From a checkpoint of a small transformer trained on Wikipedia.
Size: 10 layers, 8 heads of 64, 36M parameters.
Architecture: no position embeddings, tied embeddings.
Training: 1245M tokens, 9499 steps.
MLP neurons of a small language model. Each row is named by its layer, matrix (up: input weights; down: output weights) and neuron, and shows model dimensions 320-511. Each number is 128 + 32 x the weight over its row's rms, rounded and kept within 0 to 255. Numbers have three digits each.
After each neuron's rows, "fires after" lists the tokens most often just before its 100 highest values on Wikipedia text that the model never trained on. A number after a token or word is its count.

L2.up1734:107082200120125124078141123159117157125170108124149170159109118155113185086141074179095133099161077144124162160113191144137088125124108167130107095118157041117190129105125132157113090092078125099148160128110177143107089129166110150143188149133143184138098151110104098193136120168069155170154131133139181208186094167016111145171089123124195119146197122127160170130118117133073110139151111143137135158151066073157142165148150135103118193068135163109125136145134115101191157120072114118147171151166129148160148103140055088123123163171118149087114100139180082107076085119162106146
L2.down1734:150140171128150156170140138165141134112069114117167120071115123150110110199084160106133093105077133135138048094174136081150099105143150158143170079104108098152108153071158139135121132108129099116140174105113039164115156135141158135068124127165192109152103159171116126126116054136124101106112086115078185068180104128138166042076129139132139114147153097119238094085155107133100143121103145183170119120171118097130157096091156163136140166158050182091135134125095170156178159141107128126059055158095121139094103115203161172092093124145156179143079128107145157176105128086096165118
fires after: " a" 27, "," 17, " was" 4, " M" 4, " an" 4

L2.up589:114102110124106111143117194124101105154190153126150159140119156096108117194078070157118102124202150196125092148142143149094177126115100058090106165170097080178148156118106147136180119133152151144167139086186137148143114161112069059140121148058137111132144119155107083152151121073107159146091119113096118117106025110158109138118069130062133123142124062162123098107177065134100125116099168159167146126107116143055153079094118131079158151152191196050156125138139142146167153156146096169178104101209141125124114155089107125133188146144167109118129104146160110132174162095157155121
L2.down589:102158144121132189131146074180054152078148068095120082072120119104145105107176149125103159116109146109139127131121066150155097113087137189133166184132127184123155089108115197146100171119147181172068079116090117157114172131091098135229123153135160188147156071114175138111099152147128134159160085143157130142107093135122081149164092115159137091108112111063145134109108131054134131152095089146128127051121156121082128111066089126153137123152169180121076146125142201171166153130198095117145121165127104120122115131090130093120126159157118120130094120137095120126109129167152084191
fires after: " A" 20, " a" 13, " An" 11, " The" 10, " an" 6, " No" 5

L2.up1893:078143080092101111085074168084136094125122111107145157097082105102175177150150191170101144108131140112102100133117116138132135122152173125108116123118164121140084085136132122199124148136101146129120170171123202166088162104173147151133155122124169100161082138087137147131181155099071143112108095155076139148165090107084216041115084076086104130159085130121092155177078152147146137101132121081132136129150151106131159159156183109150175134148148164086082171135134188113131154099086100100118145110089096143142107115149127147135123131111135132181162116203138109092134133098123133093
L2.down1893:049123124142171136201069164141083125157151097063136175104137140118123123105131101113041181147151094069067165122096115163181102154127136127092110099172139079024174106150127123148098201133130183150127110108143081084097131151085131214063138142092104176084147124174086186173137163165116112143108069148150130132171141139187099155108109144128113127122141096142147133113111203160107102236187111124079111160104130160118145152100100105112174140140159100132130083142153148228101130147189130120155180152139150090077127122094145152114080159109107095045128117125119104176097150075118130150
fires after: " L" 20, " |\n" 17, "p" 5, " diss" 4, " P" 4

L2.up1185:172130129157074106092084111106124135195141114136133118134111138083144156094128112130156108152118137142157121140134130082175128152146136102077144127096171136155102124071112106115073103142099161117136127106171227146154206109164178116106132136060140093175087157144139095201127118115096114103132081127148113121176092118083158073125064106190120040127051174176141160157131130163075116154125120100120133150111094091120146196188138082138159096161132108143118142187109114140130125135131122094129161108167172111150163098147113231116130122130086152145156084161166103186202078092103144152
L2.down1185:085096164102161179117087187132106130118122117156135126058089089097100134064117120093101164154159056128209104150131116115176099089146135120110104141107109070184089123156110124148190134136172137105145159145104139166111075162136068134117140152155105138115137136167107103195129184126121178107111150087144177126125121164100067103146142158086095079050171163034065172104148137144144154152113147101060116096197066138115188139170099178101145105148140158099134169033129152133118142172109124148117131188107162071108124125129107110158185195130171151069101133078105137082119102099134126118
fires after: " c" 16, "P" 12, " p" 9, " disp" 8, " P" 6, " C" 6

L5.up1563:103071184148099068138118138105174170110223099151077156139129097119143151112132163153171117128111144148107118074063153105156132080080157066154152152118074148092136152173102094094138138114095130136081115140170092111122120083051084182118163148120065153163111120142084116192148121138097139128136116132115122184100105114127133118131115122140051126126095146115164154152122114090145103122079102129123097072108150078091083106120092129118103143091139084174126114115091122149167104144153105107148128211124096119191115166116112135145146163159066087129063141139119164112177115095077108123
L5.down1563:131154144170108120101137090172077157109157132122126160093139143091082141067135136096154063094159112104175090086101142155143191161146114159117089115102162080147105118112106159179118160104092094074115102096116077125039034147107080158251063115164145158175150106142130127055120176165105149124139147091097158132120115144105156146091145153071157142125173119109157095132065146135144103235189108096203165124079136153212120127150171118084149159163107166124139114144160097131103084111124134079129109103123174109084095134073176129132146123104146087143189134126151160157094105149184161164
fires after: " |" 34, " " 28, "," 10, "." 8, "\"" 4

L2.up1643:067146139130113109104107130114127127144138130121145076076092177181082162182113110149182146125172104106138156115162103144073114142133130144116150092201160124141072097119125167142079131133136094132131107086123183125203162157132128071182107081092119141163073130085078159170147128141121111108113082149168154074104135160111207157130127123161119073074165129147164167165138097077154124165157119149121110200118182137130123139187127122163141179132141157098104145114184133111116117158135157104152152094109124142150062102145096160178139123080082125163097146159163073110162135108133149086
L2.down1643:124126147118152157191095187181121133135192165091161175162102152131092093117139075126108139124169126134133095108125167122175121125056077126169072187150135139083135151150167160100132124116126114144130112176110103171092149058135079119186182107169120149148131101120155110111153090143120117118172145116155117172135116154092131121123085109090106166156115121142127090111115134094089090111161097164125059144055159128178120097184088108127132115146130130103116146173109123172105104076102101157095140128135074105129122201119128132088089092121134123084191103133161154128083099120083120165
fires after: "5" 21, "3" 19, "4" 12, "9" 7, "7" 6, " |" 6

L2.up1146:122113103162152097106117170151169112097120128137122133109133139117147047085146095135146116184133197109096136160112150145163163145046127156127134153153149127154082107100124111150109072123121120110244106099135158110131089133106148121150088140106164138121112125183111135144146149173165154142125093165122108142081113098126132062147129145138117126150148153166117139172124108193068079140119136110139100101043120156176127166161175135130134122067156225149157070157179122099128163108080082064129189081172093202159102142116150105145192138204140139060067111118170116167129142087084191031
L2.down1146:109135080190131157140204154147195162187122134135124134117111139115118151151127205134092168137138161066169106089144102095104155152079170137111170143167113165176147161172128077085058148134119126079167151132155165070180060070123128154163174112148126059120113127129122094181162182103163141109140087155090109141115108125142100156172133104116078107121078167130094127094141125123182096117131169139178196119172105196099076131114132156102109143137093091126071129083137109052166135160119117118153101107142125132161149115106124168188122108107163163153171130088154093074207100099146136139
fires after: " D" 18, " C" 16, " B" 14, " of" 12, " A" 6

L2.up1438:163106121125147114108120141102142087128197093122110093121110092111134160097152133145089090084091121126094082174152091146103143106097086111142141153141126166073094103084141177107131107127103138110124094091138145158076104093111087181144147131160139070141141109129133091121183142121141147104094165115103130210103141141108105104107044122130153070124110177171091195158158157112122129182144135127076092092171109108115100116135074145150171121118130172132107158129115164155187098111136105132131138128179147110131120097117155100134172128099147162128168180118144120069134219134134163149
L2.down1438:100124137131147111133206132092177144150137113130157109120139139134113117114151107131139167118154119164097148191133147119159142119183094167130130087100109135081173118154114094116116066158137121124073104092145163103117112114104178105000168105127089138172131121127147109069132139137095115078120186113144125082114101088142137143152091143136117149109115072192152096125120129114149153255161105170145008182126114148157101156104152131103109137130152126114138078133072167096121162116255117131168107119131114122129136142123138179163138129159107097125166140141135109098098164112088123164
fires after: " |\n" 57, "\n\n" 11, " ==\n\n" 6

L2.up1481:161143151158145105137075114091130154131112116127094101127142116084119113119128154157094140166137088103145106116131133096132136127092107110126080156099116150098128114149093200147159077058098135188109176152088098122111130108070121122122071166143154108112081072120119145113123122134094095177107119128136143165049104192135160178157078126102119113122138131120137179126136116175101165152077102112148084089047150115155071084113124136122126161127114103142113158090130125114154137117158132072124119119163040122141104196115122080122206088160144199149165082137119153124116108110033145152
L2.down1481:126144139130144140137121140073134111109156090142097094147116130119112151070173151155148153120128109130116153105110170140114164143134141116120144129130099155134156130119143133143182144136121125104125129116139102129120142100119137123000152134123141120091166150132150141122150115128098147135084150103163138156118131153078187117146154137132066111069119129110161110079146159176098154255138122126114017145115112148141122127136117098088142126125113141175142153106112153132133134132255094166134121132066124113122129137136121125149132130125137114122157134114115124179129133132137112125
fires after: " |\n" 65

L2.up493:062106145102139058167123155096140092106167141144110197096085140165127127130109124157186110155108101150160116138162205107151139118120117084101106125100116116167077168140113131160147143102130152138142167146144149137126100098127184168115140096080156109158094175055095122176141111167114158172118125132114153164150138121156148100156133206121173109115138138128056165139099168088130155141132111166089133125104068172069054170160147121143139165119140185101142150142156131047145114149146088140164135151189120113101083114148127155122137108090106117131136114111163089115170125136087131166
L2.down493:173073185110121112121139138102071111135152091134138127132120106096096172181109143105146145110152121104119143166180163081104145157150119125120110121145142128159152062120129078132099165087115138154155102081141077117128050132123083171124128135075101106157157163181093112127183147123096120164090162120162142148120138092153116114159191161191125141135140171100116076085112108142100136211099135109114082155137168136118119177110134091123144091072180103175142138141067138079156127170089048165137229194078040107115098112102126083132169130120095132094197099121105089150143103049137097142
fires after: "D" 24, " D" 12, "P" 9, "M" 8, "p" 4, "d" 4

L2.up1976:069116120158118152109128115116161078121119109119071134124123135097162171091121114126125090176195147132129157149093157121182139112127047106145131134128131135147068120062164130135172156101118100077140134070116154148085060113139121162135125093116179091157109096125067116118167113153162171138117128091113140157115110137051144107153094096123131128172134119079157126116115128107175165120143150110138136122065142186145070112153120092141156162146134125109131182149155121121162140108077132142139157122118144105106079169139085085144156141067140173168085101127145099155087140176111133120
L2.down1976:089100148120116185112147076145120175100140133099124155124149074151174173187118151120157107120104125148122093149039115086110091139139140110091154129133129137129124140091138073128188088200111148157092133188117092137122094150083123091174020108129130121121127105133179114185094178145111123060208115123103122170170107114141122185129135117124104086192132170198074064179149144179100154137116068133070080106118128098113141177094118132183080111146120147187158073129178172110130151106066117075117095137114158115171166107160175148110176148156097166147204153124129201135099169108065119112
fires after: " " 24, " in" 16, " out" 7, " s" 4, " at" 4

L2.up330:166089139095149144139111082079188107164146126118131085066128145142085124130114131171145155146116179104083132095140125135139101089102113115137119066171123100077098155109118156105104100161112059098130161165111112090107082106138182105121102115096103069130039052154146159226171080136098078149121150130142145159149128068115171110109135150150084106083113149173119117104157114089046179129126134148210158131078130167103174128137183112153104190138146142000131128097098132162070104119146124138172128044153125147127136165099092158144160149121115101101102165170147077100153115236140105126
L2.down330:105163125135153165145114078167138123121149147131152146167108155027118150133164167058131125116109126150117121089122135099173122185181172126199155177092079106083222057117114120153192150088115065142108128173115137099218141110145108078130163102159144136109128139133114162167116128107178138145117141149177096223158136197119117126132142095131153116172148112128101090111097064156094126106175129164129156172112136118104068096106079117091066139129064166145143078147127177131097177099094153142108137184143098115161167148148119122134125112168126090173181137124163096158094139131041159177
fires after: "6" 15, "5" 14, "4" 11, "7" 9, " in" 4, "ov" 4

L2.up1192:123124068134062151110152140171128106095102128097123153118152096101172106053158079128111142103140135144095121112121159099129065155089101158055064183074162156113082124165090172121143092132129203071136149151181154130150142151133145120140139144168106092104126133085092090072192176110145109122158115186124141155085107064130148126125147137115132094134157125135126079140118107132139102152163113121098102182090124122177132153156105095109152192132131102059061096158120130119138134094136082156197167177178081173181154193156135194131074142096188130127133107145168126116084120129183197165
L2.down1192:085143154095089121173188092133084162110152083114164159116147178151150121116143117102127164150158180139118172056138115114164070116132161200124118092156134092141125163112151155126047149176065077179127107113102143126123094121110067157224132194123142157109118144151108124146139100101137127130136128155170133096107152125069122161092110055112113119127158094161181100126098156114115138130086128175121139114088120105142229126125016127154137121061127193136100050100098135141097097118163101179131126054157156119123154150155191138120109104101132159124101130092119160152140083087128137144
fires after: " N" 26, " S" 16, " s" 13, "S" 8, " n" 7, " U" 6

L2.up1584:113119059184132165156181070142136101109188137132138123154091141091092132121148100105130115085158123182116122118146112164194135148109093067136055079163127141107163176148098117060134111163099146156215145119119164126142097161113148188178133165109134160102154138174183093180158120116174147103142111118137128107030062119117118149141112127132213123096130169112139121116186133128121134131114139127163142120101112143113112147124156126132169118124169136127101147117115165146122125084135137135131138124208101123127128206173083120128144117125110150167083105172162105091066140111196137172
L2.down1584:116114145098134109088130132090110122079124115170135149135117142128115110112147099119183148163076120130089115159097117095129150066130163115103109102106129148112094149107134150152123122107132148162147082128133110142107155075140138134121178179097104162154140111094072151111086123083152101096123225142120130148142110168110165117132097087142130127129142114194086104102153088170149132126131163160099097137084122125180189170116063130124100107103096133185066137159193135160127218076164122117109131086111166107097120142113186134122146094155076165108151209128130206107146109068117198054
fires after: " C" 16, " Th" 15, " c" 8, " A" 7, "st" 5

L2.up97:092125096084142131132138117120153155087113143135169120100135137164139126142148111113122110124161074124141120181157156115158103131083119128103150087103151107124104102183089169093130088145141103154133153177124144140083148153135133191139148127098106058061130142096037140141222128142120162099072125175117114154107100154129159127127116106186102093099063158107075134140145114123098115126145082155045118127122088134120145127105121112145162211145130130119140121156206191126083113149154118077120160173136100107158133165105119135099076088128124149115163136118123126096164144097149139159
L2.down97:141075098087115099153070148151166191164069137207057102160090141106108126116134153180119053178087112100147141154130124114099127104137122098126175091098158160140146063145093087086140132153229115160134065113161134123097156157131141147133106112121147074112141146159119139165150076121121099130104125161101185091151123122128094175153179149158099173143085119115160138106119148126140142134110159099071140126108162126120169148167138097151104112139096164114136149141084143108145086146118117119123184082128154114151165101109109098149132124130121199104142097133085143145165175102114134100
fires after: "M" 27, " M" 13, "P" 8, "-M" 7, "0" 7, "n" 6

L2.up661:117160136156192103072134115133104119079097051134121134168093148148130081078151088153160172145151119100107154128090135103135127160155104118142156111178152134067126092160103143079147087088135125114128132135160149161152090111126068102125119129142137131146104159121122172078165106180121087118169058151091132133105131142122125165133142093156135090098140077121122108121143051067086132174138101150121109112165183116091105094075093149098120137118168107085153117118168157137109155107188088185166106157118154143167180079156072145188153143162066085118134117137127123129092161146115126098
L2.down661:166129123164143142124125133112138142181137166061155123162151089122114108148067146118131077137182151123174164153130162139074161105121162189125131096136167141081164148156067112124086156090138176133130120140100129092073104088140127141165117089108091116088157131125138090150110084139103138102091187134156120106101134115172116077126149134178136150139111118185120113129090147160141065116112147110142142143069087120155108155161160061123160148085098138129076147134094113083119149170066151113061142090057088137079063136132179143111133114154098178163119122142116113179137071123153130169
fires after: " |" 35, ")" 6, "an" 5, " T" 4

L2.up351:151083070150106116126164058130116136120044124131159104104122106085111091153069044170142167130160105127052129140106124144144110116134086143150104210128176134115167199151150159107136148146123130137143144100137184123141106134142129100130161125139210125076131124103094184160155115064142103105168145153108126126106099113151215079134128105151163121140131085107079142148117114137110109133137110091140130204133115155056135114103144193091199144135198140142122101155165095136083105094091110133106120182176137109114161122070168184140121103095121085111091104140126139147154054148117123129
L2.down351:133136138170185125126150108111146098186180135106072131128125114119106156043097112140173065049101119100172073103151122147133099142155065169126167079133186130146103136183137048119097179077158147131130188119150063134157120102140107113225146116120141168147167187139186131150122182141127151100129081112089153129128153170188170158158124128111133148088098151128112166171129071150186112080154106101149110118126112086092061106133134058161122190116131143123206168131101143102118134110076138151123108130067165088174058140103150117185126130122081151133096102092096099109114122155100167169
fires after: " the" 26, " one" 10, " part" 6, "T" 6, " T" 5

L2.up1626:127030125131136118099130148104134103113110100119142085150182208155147189161161134143135154129140131182127172174143169154189080134154084149155120080121143109186116051095140147074121109130126097105151169126119133136067138143132144135175117073130132144088059099086163139150135097177148114153134121150140154127087098118144192164143109106154141115092126153127098112143108123138135067147168142133159135102141189156075148150131201097167119131157125115127107109143121098184100132097149154085184147099138069157167128166168143137120103168134135128118116071155177097072110171127138167118
L2.down1626:149136148158131129154140109106069158087163152048162130099092134106144071118105129129140075194141203155115067092164156138146125124132127071092162108102190073135118111139102218192117141125114172114125144174062116170116144124173129160160157133117114149181092147106151123126117109168171105135130156132149123124106099065105078109143087125116144137107126168128160111101112045208132119101129097067077149137039140070107101117131089141109088113117110114130119146176109132185123150120153050149154113074155177138115104177133124115110174155086103078130100073140129124064131189111113135202
fires after: " |" 30, " Sm" 12, "3" 8, "1" 7

L2.up349:195156104146117116152132096146147075114139120137102165120153087143180127140105133109117112097187113170084214125154124145165149134073129112060085103165172113145136164120084124129168134085145103142171161177189121122186171100138103159152129070132143149132116102074167086116121140142088149134169134231145110093076097120084074127152128130150090124076150092147113131074140160169160131097114150109164165126106123120128080132175104119148182136085151094074136194160160126110122125111137127102126148149124118147146157144072123077120142153072148113144048130127165122148106094132107202124
L2.down349:169112120160125126172125124130140130110153093166180129104145127070138160094101117114111165150119153115155086142130193136171107101154140182165099111158190125116153127178131124163158122089187083112079103103076105228108110139077177154111141152186120151100129069167091100096176136097114104141098146073078162169135156161071148115161107090081101161117086152130121138122123118161171079129089109128123101150115128118128081124136078081107151085138126149129122163117121107158137143161058137103140150113155164120130105098164148141141134065184101108125121108163130149080123151043171098163
fires after: "S" 18, " R" 10, " s" 8, "R" 7, " de" 7

L5.up103:133121060142095132177133144093193113162124100123127092109137126177113148097131106134141089124170094113085153122162114095142102124118095102194116190158105120130087156152102056160156068159167169162124201084102108151111085154133133102187068143081085110172100088152108110201149116051093163162142086169133144196097150148055102114066124073161134118089118127129106073144107124114138067139091123133165067094073139146127077121115085109116162182136170187162101235154105116168169169039118182144105118168091129125131098130078147087122111103099152107152142124098164120124144148106102178152
L5.down103:107148104143124103138143102127169088113156174102172113154115096096094172106124108109064135150112157154158128094082085121179080135095162103156097159079144129138174123117144106044120106151132128116107169140118120097142021133094126123141133102119094178139155132100128136120089144092053118134101143108169165109175166199106115121163130122097107150066176139105078113165159141113066104198129171102112085117213082174101168094093105094152123169145122099150136136158138115101132123125139103110163144116121101109129132156069136155141094106123128168147144165165128118137136188165074190204
fires after: " " 46, "–" 28, "-" 17

L2.up698:137157114161162135149059172107089181122124146114123126077123081170121189151139151117183122132189088101108163171138116121169145084100114164129144148065173134150083125146081130175082158156064124090131093171092175112149147137097161138098077101125105106188053080062119105192166179095039088122093136103088192143154091159123237092111111160100131107144117167094129131087193143102158119126104100128139116083101179122121136170107135069111083120148134072092124162164102158216091164102124141113131111084152106149128161117140104126124119147142137107140170127075126140070136123086107146109
L2.down698:135155132073121147156127125182169147138138075107176135063101055168157140110131165153106125121081105106116140143110110161160142143110146138125151112150110166163107150153128108135087142144146148140096109129143102171091136139147144126000099148103104199127138171166082104149089111091126177167070132141159114105133123095088098067097169131091139114173133149140140166151107179144150124255141142135156074117167108159156121168109139170138122108111141134087121100176130104110169143113180147068152135172086168148101122131128125129139113149139138098115157155057129178124103114079063101080
fires after: " (" 38, " lands" 8, " \"" 7, "s" 6, " " 4

L2.up1462:130137131207110123084132101130135115203150181191101090165123161151129127158078087129154096102125115176055123102128112056147134100141131106183146108111129089162175195159092143100137084123123144101140126042135146143188161148121118127089130180099169101129118085131136079151106176116121097145096119137152141084112097124143164150164155090147125155079100073111094105131131123124157171133121075101142103161174158162140120100147144134142114147089166143110086185177147150044120118107170141174097116134153168101111173084182138119099165190083099131112141137150109193180205114125191132081
L2.down1462:113130161087157124213154143077097087099135141117110177082101083112129112087128157117116170128092122124197149178111178076128113119144090101123111156112099180128095153153105128145173177101122083101089162148104140136074080120102132151162115081096140125101152078150171147114137181146100146121097177096096092124090102148111148143176176164104102198123149126105180130146131150096148203123149100131099169112126113089070167143141104138090121121111110191168163111127089153124104143165109096177154137091127126117184177073108096136127104094131129106147137112108181126136115120090115116158
fires after: " T" 21, "T" 14, " t" 9, " Th" 8, " Sh" 5

L5.up511:106121111140147119188057135102162101205137186153112092148090109088115142127098077209180100133185157128106117128096110089118148070151105116161083185106111114158096144075130143140191078149160202126192112166105055107134124140095083140135127114168101084120118073114067154115144114109102101093102126066088202115143122105098133112102146148118097091202113104135058094129155152142148104109122175099139125071125122171146087145113132138102216136156186173117066122167125166147132136128108188141053140106165091142109137090148110117157116135142108142141128071084135111092138148127189099156
L5.down511:217108157122119128191105105168058155126072143083119081122132127105105148089150166163111076128149093106127156110164132121142111109155127138136112090157115140083121111123137115085189079114159156132099146138109170171162148172171141137113151133142164080046142134099126099149127094123115124159148044077145104125126064155191137077132131098157131117057134150132130159103089096188167150137080137097182155137108122144109150165159119199110195123100166146119053124166096086137148154149140146147133093143098184130110190112117140107117122093145135114170099123192149096165086181137205165091
fires after: " \"" 20, " (" 19, "==" 13, "ive" 4

L2.up1587:131192154128103077099095144124136142146114123096123124118133150068093131163112151196128120107149130132112076166135157110189093120039098160079140088118147114141145103113106122148187124128142131150178104148107130151132142120103138185123092134123132149151080103127082146137145183097161102104095123092069173149123108145043168156137138089134099110184144107105062192134148063155077092181115114119090073148112128123135126126146138116091108155108162126124087161139209129138074181116105070097080175091113080189070084161128115139168152174122121192097124108099151106130168119082104145128
L2.down1587:186183113121142123198107123161206213143114137106118104077062107168146122112085119095140136042148123076150103110196125139107162122161142122124166138101095109083163126184134112101105123117084096123167092146111116120148099144150175124000136111118128176108114120085108128132104152159119104121163157131153169108138096089192124134144127175116140142104084117109192094103183151140141143197149175148179134127126133150113126081150174141130121135112110142133190078111116133158200158102150170168202074192069194168136147095152111168088085079141149092114144169192125062231073151164116102146
fires after: " (" 43, "B" 6, " \"" 4

L5.up182:152086078109128151125121163147146058115128112154141162127133193130106114119100103157097153080070138130098147176143190100110077151129123159196175129145158173105139134109098152158185136164090127116166166136158152105097064112103153113155116117101107108141097172108141130146179111139133117174214135140092121155120132131094116150106105116153168170096055102135158148171103147126140137128090174069156162095173137125138122127164081142161119079147146095171100116140132129136128104110110068126112121140160111075098177145076103127148122144106146174136092126192096134145088126127118122121
L5.down182:140149173155154145099102113137114201095101160155134095122169196116089201152096124138111062117163129140140144086119094130137113126185143142170122143129121093107082151138143144155133115157116158104148101107097124151202054127091092105183144103184133136165174084143172133162147179173165130105159146105123166128099075150164147116149182132130144158177095164172127084104093134167111103187095170105060029118194039134114177101077081160064100181130120152217123145151133150072171100120115184149133140159188158160125137147084082110149102086128119121100161125143134133198118109138071133141
fires after: " " 48, "-" 10, " cl" 4

L2.up267:123099113123115199059163132070146094082159113142107135122144087126122128102169125121120142125122084099062176155142090075113145168107053129108126133175106121171132071100123139128166148095124139106178133074146113141118134100125096094110117125043169143084104168127078111154163109175100156156109165134145114149085104161102118146103112070101109102111126164151135168109143090132148178138160091130144113132121165208133192138147179125087236139165126070076099107143160226163116123089140181072176151113136186086088146154104138133125157164174132167139145133113186109169165198101069166148
L2.down267:170085129130190112188154134129188206153094189079122123099116137124128122041144154124152180054126129094157096064136131179092096140090101122117123138149141136104172166111160125180116177113116159109162176144144105177109104147091093144108177142125079202137194109140187169170144130140109190171198184133111106134145117153160133145166098128160134148097006091119164147117099163137131097143143110141166139145113150109101110127113092133130157075083128120127135145164138130129095132115109157111189157121077123151086135141131129113092144106112094120146151175115177104149123114166168109095
fires after: " in" 16, " In" 9, " ass" 9, " sat" 7, "S" 5, "r" 5

L2.up1533:074141089109138174113152119168166177162038169106146145131151143138105137126118136150140114130165074118074156081145096120148105161127097096179114118177114070116161128153132168088117165106165125126124164121110123113144137112154108152156157171148141123107161134119137152126144130172093118134143147181116140166088064116129188122189096123125179102108119187150117148110131123116142172144123124122109128126075146090128146111136115130166115167147123107167090080092100131137081136106131085141151176148178193095140145093143136128113209098185118178174128111102133141086113162167116043109
L2.down1533:188103174178109118170192122068186127159083111086152130102150155146124080077157181109124098079146131092122067124129088144084185143069146078107143109118121135099086081136151078112110098131091128063110143125140087133196149152099157130136129087136134107130123157071088157131105132163119161117127068118097118153131121138131121170068135096151185129150119142174111103162058095069119086129107085095147097191092137107096150136066136068130108167156138137163168109108076089110081115118123216129142147138145145120161159131164058138098138083126083096174198157142205114119109093107037155181
fires after: " the" 17, " l" 17, "an" 9, " Mod" 4, " L" 4

L2.up1454:084110115113088084096123160151131099107126148113131147149132139131099154193144131077183129137119087116127205113124194082136087078110113107141129125121174121119111125112163100139110135160108084158133154076137057137096119140143125124153050092085149160130143092079106143074186097101091052165163156208154100151099138154133144120121148177111149074056132096142130103090127110094146144143118086114156095097120154188162107099163124078137122137178136143103127168115035092194138109082141117152121097149126144067122116112113123120137166159084150142136141151138112127107120136161162161127
L2.down1454:155103080128109111084184131139158082176116131205130171108147129087160132176140107156126154140138159148107105104181109165102127122137146095102167148148063105156064116138096123098147076050145111134129124067169130135128109150103117093140117084086122084130168141204077060095089175128127177144107176117083120168160157119097152144087158126139161137190049176213126134134124174162174134162143123123087101145064164057137166110189155078158145176151107110095130085115118114150170164133087149134104129114195101095106054111206082095134110138152142114151083141133171083146162103121101138119
fires after: " L" 21, " Th" 13, " El" 8, " l" 5, " J" 4

L2.up942:123103154135115116112155139051137133047125103102151210127104048077108142153159106116187131164161150102163146162099177130196167127086116112196144148141128117142102151137118179029120130134127134099120139093158133112108129135182156161132075182115132155107122173137136120129165153127198112133134082169119114116128088206102117073106148110148113132174118088130113145115151126147142087115117151074177165106105135129105110179115110181071158135091114115091071143193105163134126096123095145118119153063137116074161122114165123152140124138174157138125126111079143105144210070090161139131
L2.down942:024122145145128182175072138125103157161089123170127051129106122158104083143155140119051099140124088194174107117066112135135125161087162203176113168167112126156086150116172177135170079168069114159144132135133137126141158066148113131132143143081092136082139108102109132159138118171152123135129183127147134130071131128138099112118159085108099169133118125116120106132134146148142045114136148180142109131081122162199092125038133139156108138100104128158130112152123118166095185123092187131113113066055152176131102091124209139115126131152115112112145120085076073122142129028090181118
fires after: " c" 32, " C" 24, "C" 7

L5.up785:130089100107194180142132109123182069132116105136115148183120083181142084173141110128068183189166142161120162169097144155062083125111098111148128109160114107072094087076096081129114122134155178114148113179097163150141104121103087124202130124053108132191105066155083113121091140096122107113121137177124119151143141120115170075129068075105151127142139086117086100177115158127103101168123171140155124110136168205138157097087160101159106174088189117154127105150185125108121147089129170123037144189128054149176147145088105185140128143158127185099108073126133142096142125115099131118
L5.down785:119129169158134138125159103239129144133184154081095121150111173165124134140130137162145118119175134133130113158128117099098144176131115142161116130132045134110156109151219168108103130136097126194144130136140127041152112144098091131124187132130076027096121143064127078073162126109140111133181161150131166208155094139102169136122145138162094142131103134079137048105086014088068125159154110120137097134139096148121091163135205094126168083178114097124178146160117144070126113062125108146091051145082167137148152105126135126168109083145130104173155185152157136175040078106104156152
fires after: " " 37, " (" 7, "'" 7, " his" 5

L2.up195:066167105091095171191169118080107093064123147128155126083074149090118158168167117126156096074138067064200099193123145151130113100078110085079142101115139127111123128165111157119149074111069092117099151172125168177155109072130185109148088118168116163089101109121073083112162112114128095097128116159068116100168119171107170099122083157141091083135119102111079131163176118078141083120099119146075108157133126109110121161141101083146142141132151156073084119155144149159085173116142061139106155158103063149072102129098140171107127126106095127120170078109108160129149160147092106165
L2.down195:113159083201166150106119091176097120122144128130141142076086084122132168061151086166114166141128137183110138080137107129151072141160147100145206157209177123148102098174130144108096095194118097085103118115092164104126033126090139165153179166141077089156140125105100095132171173173084157116140178103130187168196101110161083103089105189155123128134113115143097179148141151151171128190123191138097110145158120107133136130182157126144151115139155138138138106098139141143155157121062149159039176164118142101153160110129177131132131087158175120118130140175153114105120126123081150094
fires after: " L" 35, "L" 7, " l" 6, "P" 4, " |" 4

L2.up221:103126130080095122157134138136147147112137153129115140041088108201112104060195080129154122133153118111141116051134220114077100191122124156161133172094134137163151103141125152158154111168127141162160128153150124113124113096165123173131136110146162082121101132144148120126195152130103093165101094140214119128101123098161101109133079146106152132105082115112138116177156071084080119136109141122134101092160139110151153139170130159139150125105095128153123161108137181125080164100157148115134099114143126114051158122069122127219084138122115147157159085154161118080119160129102153108
L2.down221:148132124132113080085145166185131096158100131165125149113129172097125111148123127116125063109097083119169141099077123119158117113176153138148166125135081151152095158131129099138123103095125152083130131116152132148157076095057095106160072124043116156125092111215123131082102118093096115140082149169131105133178112103120113147148146102156123133138152157178168145093143137124098130162155145128106201141136085081136125117109180113091140145129114088070137131078122115103148122117105191126149130157134169118145155030174170140099153138128158176147100131111118144138202131131124106127
fires after: " l" 46, " L" 14, "l" 4, " pl" 4